config.yaml
num_hidden_layers: 13
hidden_size: 192
num_attention_heads: 2
num_key_value_heads: 2
head_dim: 96
intermediate_size: 384
vocab_size: 8192
hidden_act: "swiglu"
norm: "rmsnorm"
norm_place: "pre"
norm_eps: 1e-05
positions: "rope"
rope_theta: 10000.0
rope_fraction: 1.0
qk_norm: false
attn_scale: 0.102
bias: "none"
tie_word_embeddings: false
parallel_block: false
init: "normal"
init_std_qkv: 0.0331
init_std_o: 0.0
init_std_up: 0.0331
init_std_down: 0.0
optimizer: "muon"
learning_rate: 0.00879
lr_mult_o: 4.0
beta1: 0.9
lr_head: 0.00773
max_grad_norm: 1.0
warmup_steps: 200
schedule: "wsd"
decay_fraction: 1.0
decay_shape: "linear"
final_lr_fraction: 0.0
batch_tokens: 32768
max_seq_len: 128
doc_mask: true
train_tokens: 241300000
max_steps: 7364
dataset: "wikipedia_en"
MLP neurons of a small language model. Each row is named by its layer, matrix (gate and up: input weights) and neuron, and shows model dimensions 48-143. Each number is 128 + 24 x the weight over its row's rms, rounded and kept within 0 to 255. Numbers have three digits each. A neuron's up and down rows have the sign that makes its largest values positive.
After each neuron's rows, "fires on" lists the tokens most often at its 100 highest values on Wikipedia text that the model never trained on.

L4.gate371:113172111134146110135165113117127150094136191091069069106126151094151161158113111120113150170098144131138130138153140108115134105122121152116154073136132144115074147147099144104112119138115073137149136147114147099109125134145155132117151169147106112138112115109102101151141144143140137128
L4.up371:132146074117130167135113114115148156083144155131134162110125144132149121125086125119150134128114095139069105158128143117080138101116131129114096084151151130083114154137141143118152073137142103107129107148155164128162160095160127099147140121175149090140111115108144151110159154135152101153
fires on: "ly", " still", "s", " not", " also", "ite"

L3.gate203:158104159097093121144138124097149118149155130135142139152136107140106147100111115145118164104165150095129095089176125082138195112132153151119160124094156140180119148157093067079108132128104123124110161143100162139157144149140143127115115114136128148123159120098093115119105082109117154129
L3.up203:136094156083117169117168124120122098112141152176133116097146129177077155155139132151155156084124151153169083138115136144110173111110113137165162149117148086160137126147097105133139111105095113160094143142117151144116119135120115108117150162172153121116141150135112139139103143116122135109
fires on: " He", ":", " he", " made", " make"

L8.gate85:127144115135158139157144122139153113116159106106083117138085142149139116158159131109115092164093090120134124100160117112091094140142114104137120133162169106126159132170118160100138118090116176157154130139124130149121134157158132127181096094156128119172160142168091105157107125138112159141
L8.up85:175150127100154150121164119105146121126077162139120118123112144116137095136150141130137098129124160117157143126146131114107133090155131125129150139138149115087171108136120090085134120089095136167107135142119105154123142119131157114156140100090106121117098150152135138101113133112094184098
fires on: " h", "L", "H", "R", ".", "B"

L3.gate163:139122127119093141145161124111093087120091173165149097125135148147132146114126165102142158094100094132129148152116151121107151115113124112152118143107133138117151107115136114153104113048128138133100118157151132165142119089130189115134161161137115104068132110127116102176145119156141141105
L3.up163:179112115152087133149174080141147094097115113105134156172138112159136128127108156132138150118124126112150146127161138140102130121119099087135105121109123104149080142126115074167081124095153140164107154145122130150108105103183127095119157177137143110087119114133153129169155115123138159128
fires on: "d", "l", " P", " Wi", "ed", " of"

L9.gate327:126128129147112138082157099131130121124130112143097103113101136136101142191154088113153085130128170128117134120112162152141115118145145092111157134123146129113129076136112162124096154139131132139140104134117122146123135107119140139151125166133077125108136122102104108127145165106072158127
L9.up327:124112150126158148096124119125094093109118104160093138141136114149122137141080125114096139168106163107158115111149126079153157138162150107101097145147183092137091089128145119121149132108103130115129106124114085106113118135132124135136134134163164121134146121154122136145091102097104169127
fires on: ".", "co"

L2.gate147:157171059120130120130117117157074107141138152143120134120136120109123124167091112104120142175142116188135096110128193109148132084140142105161154124126097114141131166179127153093103131109157094164102129134154081086156119139126114145127124115156106110165153139144137107146132102143177080156
L2.up147:094140073131135115119144112152131166140105171133107127092126137121116134142107136107067153178112101133155129090149147152113142054144173129160150151115151156131146145163130112115127133119151070157087147142109136076172130106148166121104125089114124142159155109174132102131106107115147092141
fires on: " is", "\n", "\n\n", " still", " not"

L7.gate351:136129119103085151121138145085136109096103110144163176146087115121112165104147147130096122130105098145093151114145097162141114176133129126142118137104133154147113105098133134067124108142176093159130116123139100138086098129125099095167127126094089112122130149105149139158119117141142119115
L7.up351:098109161145084104107110110143123105119140111132121154182161096158159130107135129129126139087148132120114154168140084172140135105163136161134136128165134163164100097133105120144138106124120123107121106135125102097107152127151107175105103099166122121089140143085104104124156096092132121138
fires on: "-"

L4.gate34:155180164128113119144110128133132081114085119119097121091158129136116154116131094137086098141142128079103089113091137126117126137107147115144102120106151142091153105130109150137106116117120145125118090114120115088110089118090125136127134149131108187130120146126121142157126105118126110163
L4.up34:123120102098147124158166099132081155181150131121112140116167127142117120151215112127141098140109147145156140118142099140136144138122098140125131129116111143155157119129136075096134118108089140140130113073132111114141119135145120145144161163127156131178165215157113090140108119114146097117
fires on: "de", " Arch", "ti", "st", "te", "ym"

L2.gate70:110114162130110107104127130123097106073121115119139130150123093139088093128137105160095181125134137112107129144146129140139136151146140112115127135099138180157085150114092102121085154103134089126110188139109116096103114125156116127089170143133105149132157102153118149146150103111159126110
L2.up70:118107107130149159048136156114122135129140132142097147118141122146094109095152112104108168158139178123140114113127148103154127122121139158153161101126152111188147092097123110144098169129123092117147148150128118172137088116149124113142178143126138117151161120102116111181158169102131121122
fires on: "s", " to", "1", "ated", "ies"

L2.gate219:155127138165146101080130140073094132155108113141108128111120157141092120146151134123169123145097110133118121148110102098123144120136102153123128144138157105181150112111098139119126155118149153139123164129130079146151139130130205145127097143128135173162115115140115163172086132135120190103
L2.up219:136143133099128116111160116109126168095134115104106107105106106126096120132131119102137085131118130131155067131161114125106091105141148124089154141135120093133129125137104093158126139180103097125114144167140099154142114125152130141133150164092153131122112110127116147118104118109140132114
fires on: ",", ".", " .", "ies", "y", " Mr"

L8.gate33:135148144133080148141133183083111080122155155116152129099123105111115105129153127131120193151135129125128118098147150139158129115145099127145115147083115115132094140141129119109107088138130155157137138158136093083156097190125134148106099154142182152150102115112111091120133106139148126128
L8.up33:143122115096153110114146141132146154085125109145091122151138127072133109131138126138148093111106136143147138158124103176104126120147144117173146118094118126131092142175145116183142103102161108150164146117103103085125158101132137099144122161137130154132143141147088140117142127148131183117
fires on: ":", " –", " |", " (", "  ", " With"

L4.gate257:103141164111155100110096145089141135115095117156138139127091124190146140165097110113150157102141122142112120170139114132104097150125120144115127127139154064127151133106092154148131115117105144123127108138149133137113121182138157136119081080150141153143161119099131150110072154121151087146
L4.up257:142186116101126163122122146175153163112159129137126160131131128127129144151127166112130122104110152135109098145121168160104142118158142149172164157167122146137142168119139121123113143159154178136149145176160136158162153165133117151137129120138145150141131162108115131108114101071126168133
fires on: ","

L4.gate104:050109133110143158133151164117125163161084132104151125114110105099138114138120111130131117129123103101107168139081148133146128130154148125083119155172169125129132147100118136135104127140113092075119163097118123155119158115154104150120111146079127123111142143107163103134195117099119171116
L4.up104:067130147098126145112151113108133124090112088105119148139108078169143137186122137127150106141157141100143162153136189138084139096162118110119093123147128144157162153095120114113120147153108111131155125119171122119131160146100152157135146135187117131125135133140112128133153135123148120164
fires on: " |", "W", "ris", "ali", "ga"

L9.gate80:170164081083101140135096167128101147111163187111104159136135118115119122116108122148179127105116139135103117126115162102113155197116091133138153129082130132092129130100155070120153140133105101155129109132149088066100114140160179081118129118145111119178083169125114148140125159144138113153
L9.up80:086140103112089172149084131101124145103127086153131149074139126139122123120127172127125113103121096132184103130151151185139118134117069101127164142138098103100175142115162120141149109142143156145151154115133147116144125140068130159113173154126126106122143120124169126185160123119110124121
fires on: "\n", "|", "-"

L8.gate70:095107149141140102082111147134108109108155142127092133166093156117155127155137097133131124106116152132120160141119161129111117146088096111082164119141135159127176123102122156111155122119149093118140104123129115132109113111141134137096097098141091084178149125147155145142143106133133103139
L8.up70:073113126138149112147109140164152140164119094149142122105119155099101117106101149118132130138159113148086113121086134100130118079097137126144111123133116146149137086138124183111124100138153135160118110121146078138139151111101195108151119138131118109131133115071119108139122142111131113154
fires on: "/", " =", " (", "–", " to"

L4.gate352:144119122111124163181089151084134103134161127127086115120198083095050123105176137134119159138135101129065132089133159124118090127132142102185180165142113120164146123161156120121130104108132143149117161081126148111118122149130129145121112115141152146143115100127111129171110123130140142118
L4.up352:110082120120134142130121150079153123135150141128133125120125110140102136108141106103129126120096108105100143130119123139118120148134159102136145148189117088132134115183136097174153079118138132075128135083128135084169180117098140117127142117123121132164157116124125110105107094119095182138
fires on: " |", ":", "|", "\n", "nd", "\n\n"

L4.gate144:138122158118149082136160128106102139088144130160127127136102122161118134168081158146139128101127127176066108150098123118135136142176107118102133144132128099122146133132089150142136130095147120145132138150141099121129128120138147091138120118145126161163164137107118155103069133145091143162
L4.up144:095124096130149147133098124096133132135104119164097108088097111096142159128100100112117147128169150124137103093101131136147187127126132123106111143117122113155094132164125106096106116128147146142087150164134141130118163213150143135183135108139158091157115152115173146122126168085167085161
fires on: ","

L2.gate224:110135138127122125128134124064094094129136124111106100117065166159138188136135095129136126142097118113088146129139100098135117145151131146152142105167088137133139138120113144092159129124092161146152156158121166102088150166167118114113103149102037148148092157163112162179101092131096148109
L2.up224:152133128122174133133101106106148155145110096085115088133122123092142173095146131112083152122106161134081121118136123107158157073100122119108140154109178133158137145131135126090095147127136087146136114125096130105155169094141125095140143139112123150109115111136130118147124132161150118125
fires on: " code", " information", "ments", " times", "face", " draft"

L3.gate331:136111156114135107155103111170110121124121098158128146132117112128164114116127167182128137139119165132157150129086107155109151151101154153146123157113188142162142175138118116089126074114123147155134066112154117107161103153123117139113093125190131129128124106123123046148136087144154121127
L3.up331:153136157117097126106163127136150152136126107126124133168087127125136069120145132123163148107152112101162164148141139124132110087145116103155102144172168116127122126138097125111112168131157104126152116124156061110114120099074151168149147131097106142136154145117122105123136153151165156113
fires on: " |", " December"

L7.gate228:092166097173092122141103162114126108159144116135092132118136129114094112115129162137144130142122130128096147140115134132088125155128149127142108106132148146129128144115140142130123163137126092156143086170102142107099128124146096070165148093146132092119104137152150101156129155089112109194
L7.up228:089125097121154114150107094108101134190157108131125142104162134155169140132122138158139127131147129113109132092178112114122113147125110136126122133138097189143115136159094145118116160094129118158131147153130181149131133136143140146146155128124156113117116106098140124102162163126067137152
fires on: "|", " and", " well", " of", "'", " to"

L3.gate174:124140158119125134102146123104137118112193149112117117123122132145161143149118155102144132125108154130132141092167142096161175148155102125104102109139128095150148118165140143095184113092136159137154127109175130112090129162112146125134097127150121135120093188175131142125085091157110135121
L3.up174:146112128113151159118144134130136155093146067129152107158149102161163124135139168066108084134128103134170124083135120139114130087158114144139089089147144119111132133138160108136161106130173113081162103077141152102137146154134165128129124125138096134142082154132152137141121111134092135134
fires on: ":", ";", "ll", " (", "e", "es"

L3.gate248:113105104135157113087146146149155110165172073096112114115100172114174104156111115113101115167089169144153122131142115113141111138142134127118108140148163131115138128134176137113155123168122155121140092091108120130135161151136126104087134105133141145142114193136133089091128136135089145186
L3.up248:133096102157129059128144135129128126155106118106093145101106156097099105141125141148131142129162111136142135169112134116147087142140134156092128140125099124116125134124150169130149156131112175189122099143158156129076152163096158099092119079140121170118133102167135109139140126141100155159
fires on: " |", "|"

L4.gate47:108146068127117120137176146132141158153124153129131111099135137134141135121150097116110168110122136133132140113135153144159132109122115156138109140128128123141154131160096126082143135108112167126134121134116137140160135151135161094090181133116111111122146183144140135130162095127143072164
L4.up47:116096127144096115143105098108169133093130114114134146087128151115123142108155101126125108154166139162124118109136138098097114106167080131126087108159079139208137124119113157131078135173108113138095135131107105125144138175134153112134107150109155156136148137120098129136123129116096178177
fires on: "e", "y", "k", "or", "n"

L7.gate139:069121139135130127119135129094119084155147096158161125135142134126155107129118137125117121111083154100128136083122194167109147174108107154130105142102121127121120092114131109147166100122094130122133136162119161132122119156164120118112059098081112123132146128112111137135125137145057102130
L7.up139:109142164116094073126154159113152101174117138129120129172140107178106110101123159139106135137139154152132133158151130144119128152130153141085167120145110153114141081137147082115118123139123126095163088144135153118122102143146120116136149127154090142100141116117131114090120131135170141149
fires on: " after", " with", "After", " Tim", " despite", "To"

L9.gate164:152149130123111105157121121184146097086118078108120133144078111104144125122143137133104153076149095136133137155133104113117119147093108109119118137084140118124116146074150175076085101116154124113151124176148099146085084105082127145088121127130144136090141116143114132148115134146114140119
L9.up164:074101143157082114124167138173128134150119164128104090130158092158170134144154134158099080124098160206151138099103133108156097156133124128088115105106128165156150134124123159131154090128121111129098136127160142149116126115088112115111103117160095110103106137122138148114101123131140097135
fires on: "-", " La", " Mc", "'"

L4.gate178:120130152081126108133172104152141147103146134091141136127132116117116141118150126113119183110047131114099119150144120115134102123162145145117113131158177107111128137170087075145131126134088119191106129107114137127158125083135108123082160102111140095115180127082155080131082134139091100134
L4.up178:114106104097130146149154085126141073155097146130182120079154153114148119128136119096156117098104124124131115124130135153130136134125149120122126151105139122146082122119123151127142122109150141103164126194097131146133144130152117114061123157122120130112091150118111108151124148127123151117
fires on: "on", "t", "e", "at", "d", "er"

L9.gate246:112071131127124108137166119162154144158115119166120129118115104150116156137125142187148050105104164126140153135141110132120154098142120167097135084157142124135162141075155151144092115107141158132114119135127117136129148138131100102066107107104129137113143139087123122107097145173132110118
L9.up246:095101142120108112130160145142155127117114115074146111169133148099114118120063115128125087098132106108146124156140140115089189150126122130133120154147158102141189119116131136079127123068088125115122144136133135138140131139085123139139093110112121124106108139118077104101094128151147127164
fires on: " |", " Br", " Bra"

L4.gate323:164123099107104093127157125084129126123140138125108112122109146107172144118132110140103149162088144099104122167143125124101072167112145120115103126126102158126105132092156143118089126132120164141096162150104133110134082150099108118097161100119105082093102126115144111132113126141115133092
L4.up323:099103122098140098131115102107090159100143092100125132155122104120173163074095088126112149075100133157130093093112135107133099127153183143160101147135083165164130138117164149138126114081109115106109145110126129131124111123140098125148136111132145076155143110154153118136133066142172141148
fires on: "s", "-", " in", "one", "up", "lit"

L7.gate42:131143149129114111077146094137114117144186124122103134141132131107175124121152103097116109121162141111137161162150093087105159108129147117160113167138129153134104095117129171123108127086105121091103110144112143147089140050090150109102096174099100135131184142097148149170098107130150130194
L7.up42:131151157138146095121139149139111109123141103085099106126141114118104135124104143121105105176089138141138157125083131116144077166070169169153127141118112137115121116099142149098088134148153137081094162080080117107098123111133157136127182116109140149162141179188143112140107129159121129101
fires on: " Can", " N", " won", " U", " S", " Ta"

L9.gate220:115058128143127104135115144108129101158114095136140133131094144094113125172093127115121042124156161109124146132165169123118107124118121111094091113141182141158158131127144122099123127124139133177146147124179110178129110097131189122129129122157135094116132117146116128177134125110118143111
L9.up220:109152161117150155114135093101113099099152130151146171098112183169123141187136155103113127122115164115161109131146119129116143109169095106120104119120152141168124118124131175112100147127078071194087145152129145126139129145093122134136161147188097141134120091145159107144130103093133137129
fires on: ".", "43"

L7.gate350:108103117141148129079178130138134113103107110123130103100137107108089093066143135140104135146140150160161148178140172119137132148137095143113193139158139137147150139138136145112148153106103132105153103092115116105128121150103150151099151102151136118118188082126125115073111089088169112123
L7.up350:086130107129152078099140119174139126108126137153183141110151130134101081103166117140136120150120084186120122127141172103133112139130127133180105121113108094130148159134146089142104111149160098140126145111114117111138108167111126128164107107162134101121119137104144123115123141138121110125
fires on: " to", " from", " up", " (", "1"

L2.gate159:134130132125138131134114147074126096148122162139145144152132159080166106146131099120119157166169149139134171143152161160155118171088095129127120125151104123117169095128160166087154110107116151117158077078130094120069145114117150169149151129148126168166088133085136110142115123140147135130
L2.up159:133145139137119111129121094117108092122161101132091149127153191142137141144143113171091113070115118141159138120092111131105109134122112123097148158121130123112139136109133154136150144090111083101090135117123122125096139163115130142090085135138114136117126141127104131138142151109130120090
fires on: "t", "s", ".", "r", "lla"

L3.gate176:166135106136126124115118108123114110140111178130086101120172133086109112095132104187111146120143158097146175128153123109122124075106105136117161154158174156105158135097149147159115154143103137093145128130084129140140133150111132081112153122143162141099149123133126103109110158098120135098
L3.up176:143107131137131120137120150114128152128119141107102076129136130102146110131109122115107099137114115123115153119149107104105116086134124118086121131187094082135108113096170122088142129145125156101147146127120136121089105121130127134152072095108120154114128110116132111158138125118141149099
fires on: "ra", "a", "f", "h", "o", "k"

L8.gate200:171092158124152115110123170099129089120140175136173137066153073136121111125139157138104187148148153120148134122127136159100125101140130106120134118099118120139150139135102120125186112170155136105119136149111121103146107115162166186105149126126114125146133095148124153118140114111090125150
L8.up200:151104119162137145116161129151092142124114091139131129109175114141144116131120121124108096154081128107130152140144111108145132169094113112120130139092101160153143171139094083154078162114136129122172102147154140115133129136134123144172080154155153120153161163087136158110098092135128146097
fires on: "-", " |", "  ", " with"

L3.gate320:134140128095169135126137115116131181130130138112116172127098146141137103134152137123125088101072108123145106108139083146102135102131143069137127141139175149125111143121140094156122143150131142158141123121138110129108106136126116103123127156117089074154131114100113170152145154145127123120
L3.up320:118135139090084122117149120109105170139099127139137165139163113072126085132138070132155147116128117131113194105154117186128169155149151112125118116122133108162113122093140122136163114080115128104158141106124194109161107104089120109103123151092095106153109105110144075127110120125172124174
fires on: "t", "e", "te", "ate", "c", "f"

L2.gate86:122115174100136122101122188092079107127079117126108146150140147129120138118138165135124101105102125157098155148134121101122153116121145098122101121119157135154195101142140125146090096122122191143117108117127148113137154121099136127151120139144114107128150138072113107125083148118150156143
L2.up86:135121148087142110111124147101084114125094147131131138167130130113144143134124146171115120112122130132148122122141112092159099147102114092113149161101143117167142088150141116118101097127118166119078163128120185078115142129129098142126122120145113102142153102122145108115091107132126140124
fires on: " |", "ers", "–", "orn", "man", "ali"

L3.gate118:134172090130107088147122158097136111113124151167130164166124129088105127130127138126086130115118148114100154150100134119116102091153137118106133133114176133133149116092151100106131117109148130112114125128111144128088097108087109098085108116124117114143109095125083115128162114067133142125
L3.up118:106132129085066135116150102140151115098114110146085127142170163126104128129090104140124164109150127176119156165159139126115118137144107115132126145129112106138107129120126125126127122124147132132137147099147140108090129161140116101186148153113090124113136155089125137164147137113116127118
fires on: "s", "t", "er"

L9.gate160:105137130106129115097074120148108117128122137149141162121129159125142143140131151082124149152109125147143164108105111121111136159154175171138085166172104062106131117169083145128130120132139163161108146111155116156151097139106145118151143114142086103143109157139134131114121140124160106160
L9.up160:140136142140152151130102150130115108072118105101101104159152115149144165112137175120083136124146144163106132148118079148147153142165148145091157138151124099128139091160122113120122101146145171162158148113133116127131109177117140130127129160172137153158110132125090146099115119138156107121
fires on: "-", ",", " ("

L8.gate276:165127092143161151111151163103136102122100114127170110118144148167141074094128159088075118075133141124117108146154129112182127083116125138111169101162151153124139118123144118130113154145133132146173143123116112118086120120143127116113130139106143128170116124158124154102161099130150115104
L8.up276:111154095139128124123113138129119135133117119138097100127116138131070103122132147152127120150148141067159139138131117104128128115099131112107129128106134134149122177199135100134159138174137094136084149109165150133108127097121106105136124156109133156137146170070127138080168104182136112146
fires on: " |", "  ", "/", ":", "^", " Pass"

L4.gate159:137111151149144141133160085106143131143123151130134122166094114109097157149091120108099141134153127131164077102102110125119140128130146147162098154085145137149145130156146131177115084156152118125081139130120151152165111145121092102120092136110104097116190130084129125104124096154137120138
L4.up159:121106109152115111129132143097117090146128128120134120130123109139130091132107180150123112099154125069132101171116176121137114121135128139145084107102103119124131114129100111070134170124154148122152169106115112132100158168144129154126122125160110167157105114142132164099125121156101109101
fires on: " with", " for", ")", ":", " like"

L4.gate261:163166117141151120129131099115158156093120116125104127131144082101122137097121116150161189127152125149085132130123150123151096135125130131111097135104161162138126144157093193099120158159106123147086142139146129111173120150135119100101089068105114120146173112162112147143116124125097131136
L4.up261:137151146121124124153146140108119151125145186191118113175123139130164117118135113140158177162161103105062144077136105122105143086146160138101097108156146138129137069120088136113112115127140113113129147140148151132082126131147129161101141174114107146106119143128118136148128134154104144105
fires on: "z", "j", "f", "n", "h"

L7.gate327:146173153152098119112148115179157108168137132164051136130165156099091112100112150098100136132138116148140138147129155127124112125148124158118143125134101132166120123112090158090089121117119181129096140126160143141112097133125138113090128125153096066104115136174122154093128112089120163073
L7.up327:147113187154147141147151126139126123139138103102178133151094152135118185098077102110121165100137143164128135133131127106090122161103134111132117115133127156111113113124101133111145123111159147156172112146148119169114136108126119133097149134134132127125116111152199147117189125123132151090
fires on: "d", "b", "n", "ad", "l", "r"

L4.gate146:106093118133122125126165148137110117118123108120128106126118115166131100181142145137124125116140145148151115131132129133161101154118111134138136090131109138127170143142127143109106101108115128133174169078162112133133124155165138092131132096147119128099158099124106119103142156123102150088
L4.up146:114180110112133112089141174111085127120135074161081116086101158155151150139122133084132108113113136131146139149105131118154112173117104100121127133102158143119137123155135146112137102149101118118183133187096098124121163155144166149124157109150115159162115157160135100128142138118108133139
fires on: " |", "raph", "\n", " Year", " Release", "."

L3.gate310:141148117144158110145163155126086105144134157090074140107118148126135157128152116101122149099115108129107148110108130122135085181110147110149138067111112125157133081099146128108135140100114118126123143175082141115125125138130147132131131141155107150165134108148102119159130136155146145145
L3.up310:118117138096150146145143088093116167104157144102149086102136131109152162101140122110117090108128119133124131138126162172118155091130125118135083142190135134143133108162089120161107119109110118111133095083098117146083155170157159141138109155135160125125075151159095150172130181148098140121
fires on: "y", "t", "s", "n", " away", "ping"

L9.gate336:115120164096126130143122140115146162119066122119120140138114128132159117121125151165125144195146136089133123100125140129109162106106125139114153101147182107097161098119108161121148091113120111143083147128160122167158148165152160098121113059114139170145147107128127116149094106188147118206
L9.up336:133152181147122123164099149116110125137122201134140140134122113079155095135102145133131130150141112151152116158112118128159181134115115099127160136145176119123170153110118140094161103145193146117117134101147119156158100079110129131146154134107148110100159128177170133135094144142129143139
fires on: ",", " he", " a", " No", " |", " it"

L2.gate381:107184158155175124088140190119071124168116129164139117139089158117124115123154133149145126134181107139091148163133153148129137155131134094166157152131141118124127132116145129112090120115125130108148143103123126141129116153087148157149107153104152139128168131100147125145137163136155100132
L2.up381:147158120121174119133126141150134132153129105118144041153120111147127114128154151120156133112104141104159123162156161150123131126111133070125175138128136138079127124129149150132107115118133126149071154125148120143133132164164110169156146163138179160101139109085145116147115161121128137169
fires on: " life", " death", " father", " birth", " house"

L7.gate270:135113102141097131135144093134120087121189116140137112136106125124145137151114140129107148156171143187140134105147140136137108171097133126111152124105085097133139132155149133084125141120161111127122141167142135101111155123172126155120118166144094097138113114100147103116098116142097169119
L7.up270:120114150135100142146097155127107159166145148085153143139152114142122107118148159100139145154136162131095097107143165131116128132105109114097164181161146104084165112126126158104185116152150112130115119163159084138118134130067167154112122097098180115183104088091127123152111158123120145109
fires on: ":", " of", ".", " =", "le"

L4.gate55:170137140073132152111121117133134074148159079133158107119123100080138107150133162137104127150156153116159139111135122161105128133194115110093122087141131114099119091175138145143138156122122155146152180142169129138126162136131147133125139137144150140129134141122103149153108162097113136139
L4.up55:106161145106138100116143151141141099109165106102106137121094101113169149114106114161164131138143173137125128147146104115155119170115147112121139133130089158122105112099130134152099148132123149139124130112114086151075080148136092122189126117135149108117101159130142139111109103110125110134
fires on: "-", "nis"

L2.gate351:120059172138098102131147148087125103132114119191144141170119135108123099116127168112092164096122095112142184135118100127133164111132119083111119137137185145134144120110127161135147066142148134126117148142108110151146096096076123136130138164150123109097126090102081076129097100136144115147
L2.up351:146088133162114105140145128133115114164125109133133178141082124124151122133113155111139098108150106084153170105144128121128117147118107072076163131105163139099117109081132155145098103144122152157130092111103138124125107133112143135105174155141163128129133089083090125104096134087103116113
fires on: "-", " of", "l", " house", " file", " Ve"

L2.gate99:139101126146125124139124145117142096137153154146093139161154080127150135153158116121082148098152140124141107117142151121110146130132153140113124097155128105099167141126123134096147137131171103113102128103094141105128153101131154149110136135149165183110155139133090127136135111088099120142
L2.up99:112122134121122107124098128101116072114136155106114146143156118099103099153160137157076088101154152121116156120112164107124151162120114133123143131183101138141073094095144148126145138098089157101132139099133111128102134108116092152165123113160130176131077123119125105124127155077090141139
fires on: "-"

L2.gate334:169138163121097097130132141106142100119157120146120123134124147097123107162125098158107104115099176112127137132104124138097147125117127133138126112136144128137137094093159158118148071171102124126138112124076154091106159137148106137071143161110083121127118123129092106134155094092089117165
L2.up334:126178114150145111104102111133141116145115141150121094110133099123109148152101100147105103100149116123132135157118143124129079107096117093097107130120167141163143114102163094122087117139142122119108116151137133110079053100129163153142136139128127185090149146074114139086109162097136115144
fires on: "r", "d", "s", "t", "h"

L3.gate292:110112104114138096117115147134117144105151090111130134108105144121146095136156104145119113156108165150079109168138169108128146148135117089126137069135141163149130101138143137123166165164129198125147122140187126151110139158167119149130073119167123138130134139138138137112133137164122132115
L3.up292:141125123110131137110116092142107127169141131149108147151112123100085157146062119157145147141151188135176119097117116115095123173134119142122140141142160104144113142122116131118173109122117151141147115121146140127132130133138117097141152050121182133112132140133121079062156124113096107133
fires on: " |", "|"

L9.gate192:117149123074158123127100140117105088143127120108171102122128152107102139088101121125102173107126131142134135119149145157122121146123163100111087122107123115147128118133147122103139163143123120129166103157105144141128144144135167163094143104111132141109079140136149062105117134125182120160
L9.up192:152123124156132165152140119130140099113111114091101095127103162129157127086131102129149166146115126121086105132115159102089158119134113158141143160112132131147142110108098144118101141121096168099154117116124154099054154141155139137104129135140095152157100145171132124156102166124126134126
fires on: "|", " |", " He"

L3.gate351:155130124134108169120154144148121125108096135104106143087126129100129129100098117121111130127114151122119124171157109119114084086141104093104102060146062117102080097138138126089097115158125103161166164146150107151143138118127115169111113129081131109143130115147157137155138133131123167149
L3.up351:137137136152164121118103130134139134153109139161129144113128132150061147136102098139104107131132127129101136154128159090147109112172172104151133171107082133126120088106128144125136169155160089136141174141129137137110110102176166121104092137135157121105123100167123137100111133131114124110
fires on: "ha", "ta", "ur", "ava", "as", "ree"

L4.gate187:140126135138129117163129147109104150107087152113115132195121090123154120095173145165139139098126151119153152124078127143109113077121127117124149091142114138117110106103166111139115136130136151137150136148139068120110138115118119122104115139153113092203123142116111169181180121137144129129
L4.up187:147114176132091153123108132106131091132135114116078134145115166097142068124104090135108087126110132095098099151132157170119076182155109114092136124135129091129157103110129139147106095146092083130125163115123151136121083137152104133143112176176102121133093139122199130122103170115129140146
fires on: "-", "st"

L7.gate373:109133118064171135151150155134101130147095109128090133107101102110133114121116144171095150125115190197085136123136128160164118158129127116123170091133164118155129148142098107083085146109160128149147105137150153121133133132155119138162128109127143167142139161116147122108119141118114115126
L7.up373:122106131079169142105101108118169107142128133109126139180107101122116123129132069115104122112169111165118129150107140086137122149101149124124147140136140090189152164132115115165121175138112116161120120163118140101138165134136133113160127125113145109143115137145146108112180139095122132099
fires on: ")"

L3.gate316:126106138124142086128179087137116126117133130096118153158118108088103152167150132169148147103104128131182133116134105116145097104106123148132073123098098121169113077119138131121066142166136152084134109104120136115153129184125124177110135112163089097137127143153155149172137085118136144154
L3.up316:090078142089120087131114141085118131104138132133168183153109090129106135165114150157139105108132125122135137137157134167190143097132151091094121140129125141139169125127122129122111138137141140130112100073188161137132105149109129108144137085153101134135097147116107147108090112096129171116
fires on: " to", ":", ")", " west", " refer", " way"